From a checkpoint of a small transformer trained on Wikipedia.
Size: 11 layers, width 224, 4 heads of 64 (1 for keys and values), MLP 1344 SiLU, 10.6M parameters.
Training: a variant of Adam for these matrices, 361M tokens, 5503 steps.
MLP neurons of a small language model. Each row is named by its layer, matrix (up: input weights) and neuron, and shows model dimensions 0-127. Each number is 128 + 32 x the weight over its row's rms, rounded and kept within 0 to 255. Numbers have three digits each.
After each neuron's rows, "fires after" lists the tokens most often just before its 100 highest values on Wikipedia text that the model never trained on.

L8.up1332:116126077127159192148126157176129161128079155081151134102141113105117115112072098083148109112140119120072055127134199157125088120155156183161155090159142069220130137121128100122087123155118161137112141157144144156178102137120137114103116112110167102089129068118098038073162129118147090185098091151104228131135132207146132126156120101072131110096141089120171174147085029112124136119108
fires after: "\n", ")\n", " zone", " time"

L8.up988:204140129071179119062118112104061132128132117119162152109197081111095139186141139138123128114163099123112122140134161170186134106081123135129173116160133151124130096100130109120137137112120105128112122115157186085070130109092169185140233117099155203136146138115127183068126153118141124169165093199160119101132131127154120140094126158089136150072150155092112116138123110153100125116106
fires after: " ", "1", "ust", " V"

L8.up130:101124101129149132170119165143123161146130173089157156117136129106140114106081080146148135191089161130160074149180173189130134165146074138199072147130125128178152110114120126095141179198121188136061159115122150116106117124106128094105138063084109151092128098133114101127146112130203116122174159121071192137138124165146130123192082093088123149119131102169148171140079073118119170130136
fires after: "\n", ")\n", " ", " UTC", " |\n", " |\n\n"

L4.up1136:109140171148087124182137221096116167086165142160141112154205085072087113111131148136147109123126148123100123091162101150105139124156157153137118106164065120115073138107133102133083091128121099127086114098131104102220093206146140144070156084118128123104082081107152136157073124162143074184152136122135156134120127119076163090142135139183092163116192078225101096136144170155096217136137
fires after: "9", " St", " sp"

L8.up408:193155140150152110164132134104171108108131136129146167081129122108190100167129064131129155109110060151125119103114141119116107119140136099116087119047140071172089198156120122122139097096137120124115154107163155163169088115122058109112107104106186121110178185128159143079086162149150115157165102178093098135048142128110090164104125136174140108141105195123046055182135091144069072126152
fires after: " |", " of", "ered", " Ph"

L5.up902:084139070164172161177140138068153090142154137107137136107182113117126143161223122146138171142088177145122132176169104146149155167095093136095156040117183081156130146078134172146145152145149146096147107103120143118145149101115080134127121107105117124111048106130147130172175087162135111115139125121080087196141131076112107133132110144049121107092166074195101101092122164159101115149121
fires after: "2", "0", "1", " ", "6", " R"

L5.up807:100159090164133116131141084084144155157110131126188121146140120178162082106137147118133137135107152149103114102087099166092121152133065166155136084118184158112103123118162068117079131082123066157102151146096123149149135148148139121163100113168107203116080128177143134130138117063113129138095145089143093102092128165108134169114168105104112173139136087174144165099127178154123106160098
fires after: "1", " sp"

L6.up254:157158141092121094151157181112117123072123152119140092127113122119074136093145134125126146095142087129088069102125171173085176150194080093106136116132109120088159119140188144131108105149115072144115148124212099077129068200100145121149170131191122145121089140125085061090191127171122142155136120117075142165173112131088109132133164180136155063152102100112125148180113150139169105100124
fires after: " |", " G", "9", "ic", "-", "s"

L5.up1122:151127093083159090110133153120087103178123158124141143133123141169135157071152155122132103085128168151101145118079146119117137139084140139130106091152154100101102104154096087171056115057113184088111165133152168112108097162159138184037171169137152111093108133151110129113084110099131070142213088148101093149117120081146111108078101134085120096123126127089124055131112153083145115121173
fires after: "9", " L", "Early", "ym", " Con"

L6.up273:179159155101075153119123147110172123113131126137162147141054095119139080150070104142143094125062146121171189167183142094204200148103122139139154167206142138091167195142158109169054135067080122112096140063155095193131103150176131121100141146127114085140189163128115085152097135072097078179146124116070143159114126144120129122166119150110111102093125151111117108118143142118169153146101
fires after: "5", "7", "4", "6", "9", "0"

L5.up49:125123132199154162127139126069175098093206136109131085123122173175192129076122118160121200147131173133132155162124191088087114105159139122180115146130135046094108081188162172155104160101139108093129116115112121072125118176115105131081109147184167179111171056095123179117156102155077062083143181160113160156181131143143107143085121198104099138108129108167126087159152153182125106107128
fires after: "2", "G"

L6.up38:069021151179159137090139116143126174143148156118143082154111131146212091081132119117127128197158095122107121128122098080178132101107133142177162118090131106124113152138116122166135142041151100177126159169181172103134135152147157126138182129153148166071153106116137104114090118138166117125139105148119158147211138099100110149107101119064149183110083131160197204113121123132119161108114
fires after: " |", " W", " h", " sh"

L5.up99:139155179074141095124140088132135170139106153141162135149141087195144117129128096106129120152141023153164145117141125135095122124107097126145157100077185149134096148120076091086124119122158112157121146041144126180144141113118185156095113081130107136110131130203171164066053166122097147128174121104204160166081117144099130118120175089122118125198168078160173173057137155107165104129112
fires after: " |", ";", " "

L6.up125:096075088095077123086136170165156047100133098090157044134137116131141113136174176102110108064108116150141118118186122143085088093089071107152136088165142140161166097099130105109129093086117074200149142140087095147117161083164211105127087124099124146121120121126068144180136169079096063150165138098107130190109131140146127155155086109124134136144090119144085168102092097196091116142114
fires after: "0", "–", " (", "9", "Early"

L6.up579:092108166126171115089149076137123214099172211154126128116191119110097076146089088131125155110160145120149128112122143097173151108149098129088158136083092090154100176106169179158087198149143146092104156168192155058056094146084106064165126176164167150095135153135157174135070184149129129112117127123130140100131125108183097095099113085103127230088118158158081159166158177091088164099093
fires after: " |", "0", "9", "3", "-"

L5.up760:145079168150116118133127081140163134111140183102058130168114118119156155115142124156137112131198198118132182190145119160096086102161189081103118109129114098151130089198077135135046178111124075111155066098113134073070129160138149118184086163116125102191131155112099170124179116100157084077094040112120072156126131106156109127114139195069147131130125149190095139139119131105152143096114
fires after: "0", "1", " "

L6.up723:149149125112149134133117120119143132114162109112174124156158164093210122017088124134146105112084078145078123098135155188115134124095153130094081080094052079174074092129112152152109104129127097158150132154146108102109158117145108047132099071085124133126081158174109131057139150099125094153096187133131113118099140080122095140120077095157145151129168128143127148074124210166132121068138
fires after: " ", "ps", " del"

L6.up1265:127122115085163137078128132169131201119089159169123068133121105112085093137094121120133184086081106126134147149133118117138218112131122143104243126165130143125148125106111133170093102161174113186053099187181148154126135079109077114199143132112153056104064174100104146150175114215140158112167142089136161147144144114181122141167095141116112058136139150148147148156112103155068130115115
fires after: " |"

L4.up417:133167131134114077140120129172077142034123121100084172156170099105150092105113118120134096158126151142113069079174151121102112146148174148107080143150165148135127132179168097134118097105123166146094156130113191116159122141095159171074145158095097099140134119095150116092089090149151142104137079139159083097176140144070127135089058172139117118145126108120142164146134111129105115149170
fires after: "9", "5", "7", "8", "3", "4"

L8.up743:109117097098107123135123133176121114106086159136058139129167122131130125133099086118144161111166163131152134143141072121115101130139117198117157129100152125149115079141126105133144139183137119120142168136127125125067118130114170112182112133153071142136064067109116152157077092169079133202130076111150144096059135111122127148123200123092144142127145105132124162145097086142149090085094
fires after: " |", "|", "4", " "

L5.up183:155120178144121165144105092121149156089152102122170181148145090085152104163138091117139101080129138124143080125084129129074149138120188104087169134160074148116123106108121132139206161149155165165158091105090119041141122160131103149103115092133163124182131132059159158104146133176121078107060169095103135166133138155156107121129158132137078195131115127119140108077139110117139109112137
fires after: "2", "3", "a", "7", "8", "9"

L5.up1189:176124153148144130059139118096164142086130161081115133150060183179138134085140168136131101063099164146144129133092112131140090130136128113118057183076121110129104115120091145149083116120133115131114114056142159120030096066145141152135140159144143186117171156100095132128107151098122148098110092169149149141183139146165083121085166125089122122163112120149149095119073132053222077132140
fires after: "9", "8", "5"

L8.up1057:151123093172171057131122103071158137147125088109108135138145115134197168156103140187131084149124114135157160125097166165156160136086133098132056125032137187146185131179088111117062137128140107157065166175053124134149097146121126138111125155118130151094108157117186134113186112067153171115162088103116097152155132082115081126135095154136111124151126113097118084094169080077141134082136
fires after: "2", "9", "1", "0", "7"

L6.up1229:147112172104131131193125134119074144145142145150107071128138136143091151117094070135122150104095121170107123113107163187167162141116088145102137132145123128102152138087177095159096131127140072101164139157175097116191132149089110090177158168157113140067107156095127066128187166188120111180127136027119125154143106120114112104107096064122130146124116158048150140133171139062093150131134
fires after: "2", " |", "r", "5", "3", "it"

L8.up1308:178108133173116117090122196105139112100106119137142110085140109089138167146106094150129150112171082201184124164154179118121086178118093157110117155095107142171129136145154097174120159142111075080059148143138156184092171190118104089153124113168180127154104122124135130102192086122172145195110184116053166064080131100172117187147132116101139158137084115170070079147173105074151119122140
fires after: " |", "°", "|", "ai", "ic"

L8.up1036:178126150084111183118148179142141123176124086139115103124174151147077125088133102144123151072136132132073130113170118110085123128161201137142168122139163092100113139073086132130128128134164157093115105110162147148153100093198114096159126133132140161156142087114110151176103183164096226160130118099135122131116134171089131121101185153094136145101148152182153088137190129158242059120123
fires after: " N", " n", "0", "N"

L4.up623:146087137177120144120119165166128159158133119153160057129105156149116102133149105142116118126122109131138156112113107119101075116137156107121199155116057110165130105185057146153152056157112048149180067122201111133172137207116090133122114142120122182127136128219140122191158133157134136165175117136157186119161125145137139118143099115196104107117132097132100128099182154169159057079126
fires after: " ", "1", "к", " ("

L8.up850:146139109112170113078169096111120087115125099179110163158132126116159180111190124169119128194121113169145124122087073117179151150098030139086093179106128126138130099128065076137140078100133176044094166126066166146096105180113113186154191124129123079180083161106141163195095105168176133151136154136104048150140139098122119107060068140205118116121126152095102134117146160092110080117141
fires after: "1", " ", "0"

L5.up48:135149150145176109148118081090139154171112038096182156151176100146125207151089108123125142113127156137168053148092177090133177127167110127118155104105118038219133109185109164096143122166143097145107073113122174080077114106165141171098115102083117127143114086104167173187176108126142088071154083131083072125156143118165143083131132153097098155113132087183094092117141109119117151086114
fires after: "1", "6", "0", "8", "4"

L4.up1011:076102141108118097104121172152107145101104083122071069077138116143192143111130106185111092141110087153111090107125091161129154107109159183114085145138156117186132162139071129117142134156139072149095097101152207173113143108165108188163110089084090113105183227118121069127135140206153146136155141163151095144179137132100157082075046161156146104079097072165077113181124103129153132165121
fires after: " ", " (", "-", ":", "–"

L6.up574:156097120137122160078137095117225106135106099119119118130131184067138111160167091128125105070095122152113094191187148092124188078117090110126140120138172134140116119101073129155106083142113140078078103099141166156121128100180191172108107157079202136109124204128105153113096130083134154156154114090134086129126134180166153108164112103082137138121100160085100116098131107155139123091128
fires after: "1", "8", "4", "5", "6", " b"

L5.up427:165172134101134074155146131189116100159157193112146177082162134149132164121112138112123060177104135127127134166160095151135171150163076163116170171137105147129131154152172138149138117092127157075066116126164154112168154089101134092158097148151136152172136142118118136097025062160101107156157081123120161156153139090131114142118187129066146134103140073145139159141073166182057210161148
fires after: "0", "5", "4", "2", "7", "и"

L5.up181:171078140142089125099145122115136167145104099117102123196171114076126112098141142123142124138129101125150083103091051130144091131174123072132129105149175137174112058180119093122122087074104120164195063103087109114085087087117196192096085089123095113109114107131111156093189082069119096120092093092155134151100132135105109163131134163150153132133135117130132084135118175105053168094129
fires after: " ", " (", "5", "-"

L5.up251:094083128144095128175109149111119130109108136100114110089145145095167130103176108153141125162144147118124142110177144128155109160112084044126098114121154134076178209200122095131132175161125127121182158153094165117173129136077149187060103093120134146110116117063130120072154121099111167197076173142192172115088109128102131118133094135088070193043093154089067108167149105172174122083123
fires after: "-", " |", " up"

L5.up802:148103114088097132128100164106112130119159124135130042105099179186095094066126135146129116106094139112158107136116166101068084120132146118150110133149147169162171100084130120138097079155148121160101130110099144187169145122145194119092112165115135050084170116159104180101125115104116118138152093103170181138147133161160139176138090130178119104167116123121107175134178194153087104071115
fires after: " |", " (", " \"", ".\n\n"

L6.up352:143095120135141184126094117126087153143128184127047111158045122155118134083129118136133078083098155142183131169143101110136195171092094161080145111160135168110147183115106132125120108126082109174139125144164107154137182062091126136187156129105111107078125202120131153136114107194143142134117113065056125116130128151179144168141059144103167107102119140098185091121117144147100175112118
fires after: " |", "1", " S", " K"

L4.up1061:160167135172174139113146156118142025171121182128091108030043166185103087114156111140123106148135120136161103196127138134154133109124100137081124145138182142095090119132170129125119190171119104089117163184104145090081183193142153089159113136119094101123097156146120153119121189167135138115106183095099170139119114070129118143140149094145204106166120128106129121104089122134117118121116
fires after: ".", ",", ":"

L4.up1104:140144129095134168136130170108072190159077193083055116125096111121135118154135131093130089116118184158094097117109094178125118152140163144121104123135140140164097148184089124125111137126133169113134101103169141129125140180102067163119127136117155127131119133106091140154133117149140161138119111164197125197176120152112150116136035167123126130125118111103162133128131120157192141122180
fires after: "0", "2", "3", " U", "9"

L4.up563:114087117159064135145122161170107194141123139143101143113126099159169103140126134157130086117086116094184106123156117102101064087133199142096110155166147127152132118142173123113113105122125182105109098109199093139142133129157088092125168136122147093189131182161112144196110130164095142128059069164161145151162118160111123064061146104166197046188121150115119214119144137195147110146101
fires after: "2", " the", " M"

L5.up829:168114185124140094152139095247066133078143125116159132122151118129126140141147149133134098134149120116124148089120116166159117170137089111144184119128144150127161121127160130106182105114090199118224145170118114173145135114108143169108170128139129118151151122077066133112069161149130062136109145105174174212095113136086091134110211088161149121109186114103054168175156114129082168149170
fires after: " |", " Re", " A", " The", " She"

L6.up1191:154071141112149197150138159166140100134102135162144131082109119110125165120137157096117120133156125120129119103119133123071175123111118167211139123149123107111122185110184090131110115131126067108145130140154155088094100078092119143123133161106139126109139132112099141118122192162114204127124125078055158164147160143143160137133091154152113126150077072074246056146124136125102132142123
fires after: "2", " N", "1"

L4.up559:110138079127107168099165128050094123143142110095106086104136115189129092127070153146139147113169162120084148145112105155071159127102119135117110103092071114152097114168041104118167114133129197132159120135104145119088104127098101085106146095130112165143120112086147143128052137165082206130149153147138105129148118176174142105137153054161152089151134109147108139169153169151082159156102
fires after: " ", "1"

L4.up84:152111105084179109109153153058201124160153127112119129117144166071109120106139122103143139072183171168121142094190188137119113119141112099134136100044137149125101150137142080116144139138134157095159150095086123176144164093128161084116118079127138131095098131141161101165125159167150121171127117098135104203097102069161134112136136028158159113093134117156027106181134139103080198155138
fires after: "-", " |", ";"

L5.up1280:085112145140101187155146142101167154152156092187125133091150198127082129088165103157126115123105125128147049189087136125126161089107119127114141125183092113113177157145152130152102127093095192106088126175127140133094099107070093121178154200081168146142130120112131097055147111192124131087181209120142162099155134178171139088142138141140163162131080102177122140105113146158102084116120
fires after: " (", ":", "+", ",", "c"

L8.up245:126133140098114103175134155119125175130116152159087125123111097084057127102075075122142130126130178136128115118142145185121130084165143160128163132057147050124144119089152131132172160138179097115192155167132125094122083138122119039130169119115097168139119087125138120043097153141076127156126147118095151153136158133060113088138109116048162152119150127145135204143046078155162121116132
fires after: "\n", "b", " |"

L4.up1084:085067097137166131099144093177160063185133124130169121138116144116139154119162109159124134093139103125184145125150159089173091171073073130099135182121151145132163099115172140110127124148099075128117128178130183063094148065137137120114133123156129111131111119124099132092100125100162063189149100111141155129124138108109108183147145170134104164096111193107090106132130135071110126189149
fires after: "9", "5", "N", "6", "8"

L8.up377:088115074130162134125104118189124194093118151150150198077137168148177123118168113175122162114160121104134113142125111126167077099131070090145100110131076150141151107086129121117105115113094130140172169180104129157116102134116138174162139134125106107164111124134092129139197066074110088137105076097150134127083132104111146185122144106089152117110107096141129158162168116144059165160095
fires after: "-", " L", "_", " del"

L4.up211:178139107105131180180166085108153128170137126129119043086119123143130099097159168095121155122081139130051113097141102138102132152077102166077156136157120102067125119143109085108140086122128133085156131164151141121089083160120152147184119123129095187089184068167142150140127098139140226083117145140206141135146117138051112132053109120134145112082133128126163170092131134130070095100140
fires after: "0", "3"

L6.up1154:085156091132159163156110096083091057151075137127156127117133185071122171152109153118132151123115089141186068058121120109187088143097131129160129170075122120127148170058160083133109119177133150116148112118144138088113113100070110151088111192101106099102191104128095138143082147080136115055153132178144157088106127150171140148116107114144137151108140118154143058107150199065110083089128
fires after: " b", "3", "5", "o", "7", " Open"